config.yaml
n_layer: 15
d_model: 256
n_head: 2
n_kv_head: 2
head_dim: 128
d_mlp: 1024
vocab_size: 512
activation: "gelu"
norm: "layernorm"
norm_place: "pre"
norm_eps: 1e-06
positions: "learned"
qk_norm: false
attn_scale: 0.0884
bias: "none"
tie_embeddings: true
parallel_block: false
init: "normal"
init_std_qkv: 0.0155
init_std_o: 0.0155
init_std_up: 0.0155
init_std_down: 0.0155
optimizer: "ademamix"
lr: 0.000434
lr_mult_qkv: 0.7
beta1: 0.9
lr_head: 0.00428
grad_clip: 1.0
warmup_steps: 551
schedule: "wsd"
decay_fraction: 0.763
decay_shape: "linear"
final_lr_fraction: 0.0
batch_tokens: 65536
seq_len: 512
doc_mask: true
train_tokens: 548100000
steps: 8364
dataset: "wikipedia_en"
MLP neurons of a small language model. Each row is named by its layer, matrix (up: input weights; down: output weights) and neuron, and shows model dimensions 16-79. Each number is 128 + 32 x the weight over its row's rms, rounded and kept within 0 to 255.
After each neuron's rows, "fires in" lists the words (lower case) most often at its 100 highest values on Wikipedia text that the model never trained on.

L6.up865 [110 108 100 160 121 154 120 144  90 133  58  88 138 226  73 110 136  99  70 109 109 193 174 155  94 151 108 138  59 124 103 140 181 120  95 105 143  97 125 132 107 174  98 140 131 107 130 163 180 151 171 182  85 150 155 170 100 146 149 135 195  92 132 121]
L6.down865 [132 129  44  86 113 180 152 142 114  96 168 135 116 172  68 123 165 118 157  85 127 111  59 136 100 151  96 134 127 135 129 112 135  76 125 145  85 143 138  86 171  87 146 184  96 122 136 124  56 100 118  69 161 103  97  95 102 122 136 182  71 143 164 175]
fires in: "university", "the", "republican", "at", "reception", "republic"

L2.up961 [124 143  89 136 134 221 154 135 122 136 138 101 139 126 140  84  91  96 130 165  92 131 117 105 116  75 159 131 200 142 125  95 162 117 121  92 145  85 113 109 151 132 149 160 136 166 144 133 164 112 130 103 111 162 124 172 130  96 174 150 149 155 105 119]
L2.down961 [125 173  43 154 122 145 105 109 154 120  79 131 142 124 145 201  59  65 134  98 134  72 153 172 111 113 166 181 145 150 148 169 133 118  96 139 183 114  97 106 101 129 114  83  94 114 190 122 164 136 147 148 169 137 181 119  90 128 130 127  85 167  78 109]
fires in: "his", "he", "their", "they", "thomas"

L7.up123 [120 137  63 135  93 153 118 151 113  76 102 103 128 128 149 119 141 110 106 140 158 131 189 112  92  64 114  93  96  65 123 139 129  62 120 161 114 168  98  94 115 176 133 136 138 137  89  99 142 121 140 163 126 149 108 117 148 185 163 116 183 151 121 138]
L7.down123 [102 121 103 138 150 140 153 143 125 153 136 119 118 160 141 115  88 104  87 103 114 193 120 100 113 124 131 111 119 140 145 128 112 116 116 118 114 106 172 133 120 103 137 169  95 170   0 113 104  90 107 119 114 139 114 121  91 162 113 150 139  73 130 125]
fires in: "the", "a", "new", "is"

L7.up59 [ 69 124 112 170 120 157  62 122  77 112 151 120 163 101 167 127 133 137 144 138 184 179 147 163 143  98 171  94 120  83 136  90 113 140 111 137 103 117 135  88 140 173 136  64 123 158 120 109 128  76 212 133 218 141 133 150 120 122 112 147 168  87 114 167]
L7.down59 [104 148  79 178 152 119 147 157 147 118 113 155 123  97 113 136 122 139 133 171 157 101 117 135  97 117  90 107 136 106 147 147 150 142  89 121 139 139 121 108 154 180 113 111 141 146   3 174 144 102 162 162 136 158 127 108 141  94 105 107 197 187 148  99]
fires in: "that", "appointed", "competition", "they", "especially", "because"

L2.up178 [118 106 131 158  84 131  83  76 141 105 151 102 108 117 119 111  99 147 110  95  80 136 142 104 100  63 117 123 136  63 165 132 106  99  53 137 143 168  79 116 119  99 169  88 109 148  89 135 172 140 161 123 135 100 137 121 159  71 154  73 169 130 169 109]
L2.down178 [138  46  78 128 146 109 137 124 146  61 140  85  93 134 137 117 101 142 110 182 131 151 120 136  59  99 118 111  73 123  96 149  75 130  86 121 101  74 100 156 135 152 163 138 100 106 136  99 155 167 149 130 167 136 154 118 127  93 159 200 145 122 139 109]
fires in: "he", "she"

L2.up785 [103 106 126 125  84 138 167 100 152 110 127 171 138 143  79 130 196  88 113  94 145 137 114 127 134 141 153 121 153  90 113 130 129  95  31 114 142 190  82  86  81 117 134  76 118 158 159  79 132 126  98 125 135 137 146 194 138 174 121  84 176  81  74  60]
L2.down785 [105  77 105 179  91  97 122 113 120 101 118  93 108 162  62 152 160 126 145 226 139 131 145 126  83 193 103 111 199 152 122 114 171  99 102  69 144 149 136 137 167 156 160 124 122 146 149 162 105 109 126  77  80 101 139 131 103 155 139 159 151 103 145 160]
fires in: "that", "and", "new", "south"

L6.up418 [128  85  94 191 131 113 157  86 115 162  88 129  93  87 119 123  57 100 159 113 156 114 119 127 159 183 125  91 148 110 133 206 158  78  87 122 187 137  92 108 142 136 182 141  96 179 137 136 120 159 156 119  78 115 125 133 164  93 122  97 142  94 102 133]
L6.down418 [133 123 133 149 154 125 108 168 109 180 111 144 145 190 135 140 184 112 152  46 120 160  84 190 166 125 101 158 116 105  91  81 168 126 120  69 165 117 150 139 115 152 106  94 145 135 170 140 172  65 122  60 124 131 135 118 138  74 157  85 108  95 139 107]
fires in: "out", "as", "but", "built", "building", "about"

L7.up868 [114 139  50 191 114 134 120 107 135 154 125 121 114 158 144 114 148 152 144 117 135 137 173 113  62 108 157 136 132 131 137 142 166 120  85  77 150  88 109 129 146 103  93  85 167 135 158 125 141 167 165 177 123 163 185 211 116 166 132 123 201 106 117 143]
L7.down868 [109 102 141 145 114 129  61 117  73 113 114 146 130 149  65 144 126 107  88 127  61 170 138 113 147 141 111 153  91 102 209 163 154 132 153 156 133 150 169 133 140 149 170 100 111 109 123 124 140 124 136  81 121 190 151 108 103  79 173 136 150 198 196 137]
fires in: "at", "in", "age", "on", "the", "an"

L6.up522 [ 99 115  87 168  96 133 144 100  85  76 127  59 162  73 109 127 150 135 113 215 158 146 148 143 116 162 181 120 113 140 121 136  99 134 140 139  82 145  56 135  81 193 175  78  91 137 133 133 119 105 132 101  94 143  90 122 110 168 138  75 178  68 162 154]
L6.down522 [ 78  97 154 144 112 162 150 127 140 116 126 118 106 145 117 194  86  67 153 163 136 186 102 141  86 148 128 107  89 117 107 170  94  78 124 142 166 157 134  83 136 120 160 113 149 114  70 111 101  91 125  73 162 171 150 138 137 110 162  87 117 141 142 128]
fires in: "when", "after", "during", "while", "before", "between"

L2.up661 [107 155 135 190 118 178  95  88  60 102 150 141 159  83 130  95 149 135 130 144 123 117 117 123 122 138 179 131 137 152 142 118 119 103  89 103 110 166  68  57  97 138 167 135 121 162 118 112 167  78 115 116 138 170 111 190 123 137 114  85 137 124 104 117]
L2.down661 [135 157  40 102 148 120 115  63 106 145 135 105  99 114 130 197 134 107 125 167  71 123  93 136  90 136 166 106 132 182  75  97 144 124  97 138 149 226  91 161 131  48 144 156 147 107 135 148  99 136 136  99  97 122 123  83 136 131  69 128 154 147 158 131]
fires in: "that", "he", "after"

L7.up963 [ 81 122 113 148 164 118 170 128 147 153 151 107 150 140 152  34 154 121 148 130 121 162 154 172 147 138 133 137 115  84 148 221 128 137  94 113 131 168  69  95 123 109 142 128 102 172 135 122 180 155 211 192 131 179 126 109 108 121 167 161 119 140  94  95]
L7.down963 [ 84 148 106 129 107 108 168 107  81  82 123 146 149 132 115 175  74  83 115 129 163  98  97 141 110 150 124 172 123 164 141 102 214  99  68 178 154 135 157 125 144 112  91 143 142 114  37  89 123 106  99 143 138 148 141 148 148  79 198 153 117  95 140 143]
fires in: "his", "their"

L7.up317 [126  85 114 137 121 133 139 139 121 121 121  99 116 113 141  84 104  51 100 126 112 121 115 144 115 114 135 137  89  34 111 162  96  43 130 107  98 142 116 124  63 111  91  97 147 129 128 133 158 116 112 176 160  89 158 178 198 126 139 100 125 154 145  98]
L7.down317 [136 185 157 126 149  92 182 113 109 122 106 152 166  98 131 155 152 130 151  93  86 150 137  95  78 104 146  95 109 141 119 156 105 184  41 132  92 149  79 121 126 151 105 114 160 119  53 134 155 150 146 102 150 155 138  74 100 122 118 163 109 173 115 127]
fires in: "she", "but", "her", "his"

L7.up555 [107 122 117 209  95 162 172  60 154 111 105 152 129 175 136 147 141  66 169 161 150 129 141 135 126 181  94 125 150  88 107 118 117 108  54  76  89 116 117 155 128 161 114 157 114 155 101 159 128 115 166 118  98 175 108 139 193 150 151 157 144 124 150 153]
L7.down555 [132 153 102  97 147 115 127 177 222 104 106 111  97 132 127 131 176 137 119  94 140 128 144 149 139 160  92 198 156 129 152 193 173 157 119 134  84 135 144  73 115  91 126 113 168 121   0 139  45  80 165  92 144 104 145 163 141 148 149 140 131 139  96 144]
fires in: "the", "all", "on", "other", "between", "at"

L7.up205 [ 51 101  87 122 129 120 103  85 123  76  98 168 122 116 133 109 114  82 108 162 195 109 148 180 131 131 137 140  99 121 116  92 111 107 116 161 115 137 126  68 123 123 186 153 122 126 123  78 172  97 119 159  82 162  91  77 138 159 159 101 143 119 127 107]
L7.down205 [ 83 147  84 132 130 106 184 121 137  98  98 181 133 197 112 177  92 146 118 121 137 178 154 122  94  75  97 124 129 122  69 162 147 114 103  53 161 123 164  99 140 168 169 126 142 155  63 138 111 142 202 125 111  99 168 114 128 146 163 168  86 166 129  64]
fires in: "he", "also", "held", "and", "his"

L6.up118 [108 147 135  92 101 178 168  71  82 100 129 112 174 152 160 145 182  72 157 127 128 145 169 156 123 172 102  96 122 137 167 137 158 126 126 131 143 119  78  94 119 153 124 112 177 146 172 123 156 129  85 163 155 162  91 166 157 149  72 117 136 153 105 118]
L6.down118 [156 103 160 160 160 131 120  75 121 116  92  97 123  86 174  82 121 131 185 136  97 124 113 118 148 129 126 127 163 154 160 100 185  73 141 125 170 134 140 219 135 153 169  79 142 103 131  78 166 178 225 136 126  58 127 107 162 138 118 128 152 113 150 115]
fires in: "area", "united", "made", "army", "areas", "particular"

L11.up259 [133  85 103 153 134  73 137  77 140 107 157 114 144  92 144 151 162  94 180 143  97  92 127 158 120 178  74  86 142  89 115 143 118  22 119 169 166 134  98  37 106 144 140 122 115 141 162 118 169 123 159 179 120 118 150 174 178  90 101  87 115 100  93 153]
L11.down259 [128 168 140 131 132  77 110 166 218 123 157 113 103 111 146 172 127 137 107 144 184 164 106 125 128 149 108  98 124  90  97 138 122  49 132 107 141 164  90  68  93 163 126  98 123 136 104 116 117 167 213 145 109 105  93 107 131 159 127  88 137 103 122 114]
fires in: "but", "building", "also", "within"

L5.up567 [133 129  82 152 134 133 151  85  99  29 125  91 106 127 110 163 113  93 108 166 148 113 192 144  77 116 141 106 106 176 117 163 137 136 122 117 118 155  60  58  71 166 134 140 152 160 130 155 107 172  91 121  81 165 133 108 156 131  79 121 190  80 147 137]
L5.down567 [104  61  64 114  69 160 129 169 112  91  63 121 122 142 186 143 115 198 125 152  91 176  88 125 123 111 104 156 141 230 150  94 161 167 118 128 131  85 155 123 136 126 100 104 125 157  74 104 142 168 159 111 106 102  67 103 121  80 102 180 114 175 117 124]
fires in: "first", "film", "third", "been", "began", "iron"

L9.up789 [ 90  93 100 148 119 133 146 114 184 149 104  68 116 128 111 140 192 125 144 103 174 136 114 179 162 101 160 125 139 120 140 143 100 171 103 185  23 172 114 136 131 145 185 166 101 137 118  26 132 148 169 163  82 157  62 191 164 118 113 130 149 129 129  92]
L9.down789 [138 178 139  97 169 128  66 175  99 116 166  79  93 184 128  84 115 109 112 111  79 118 132  73  97 109 113  80 119 113 182 134 138  92  89 117 132 151 135 122 151 144 151 166 178 213  53 117 129  80 130  76 104 129 175 127  53 131 160 143 156  94 141 158]
fires in: "is", "be", "was", "the", "were", "could"

L6.up218 [121  96 120 127  74 168 111 146 110 106 125  77 111 129 131 105  90  91 140 116 127 159 202 165  66  81 161 122 126 158 116 136 138 136  77 173 154 171  81 102 100 117 155  87 136 111 126 141 158 152 109 153  75 139 118  80 175 114 189 157 181 104 132 152]
L6.down218 [149 155  97 106 102 118 154 124 123 125  73 157  93 127 111 173 141 151  91 112 106 117 117 105  96 141 124 119 148 134 130 139 116  98 132 145 128 175 136 131  73 162 152 155 110 117  88 107 135 106 117 131 177 102  59 129 139 176 209 165 154 144 116  95]
fires in: "he", "she"

L7.up169 [116 144  78 134  76 176  79  89 117  92 136 115 173 118 126 129  81 170  81  83 170 147 103 127  85 140 160  91  76 150  83 128 110  71 133 178 162  89  76  69  82 134 150 100 149 144 116 114 147  73 126 141 108 142  52 124  93 147 201 165 127 181 137 127]
L7.down169 [117 180 151 152  79 116 187 110 116 129  76 142  86 171 203 127  60 122 155 134 114 129 112 139 138 125 139 112 107 124 107 129  92  66 172 117 130 154 152 165  91 109 163 148 156 157   0 100 139 131  84 152 107 154 106 108 141 164 120  74 133 113 126 132]
fires in: "it", "she", "city", "station", "program", "state"

L5.up474 [116 168  87 170 103 163 189  93 139  81 126 132 142 129 167  96 142 124 118 118 147 157 186 112 122  79 102 131 156  59 117 143 151  86 123  99  94 159  97 108  97 119  94 157 140 139 112  93 168  82 133 140 153 115  72 133 128 124 151  87 152 135 129  75]
L5.down474 [ 83 109  96 120 106 138 110 130 159 171 190 100 106 170 100 175 149 143 137 123 116  76 102 147 112 150 140 108 121 132 177 130  91 131 133 116 100 151 179 170 199  92  67 103  90 111  46 161 113 177 153 172 100 138 119 101 154  80  65 185 164 112  81 145]
fires in: "his", "he", "their", "they", "chair", "home"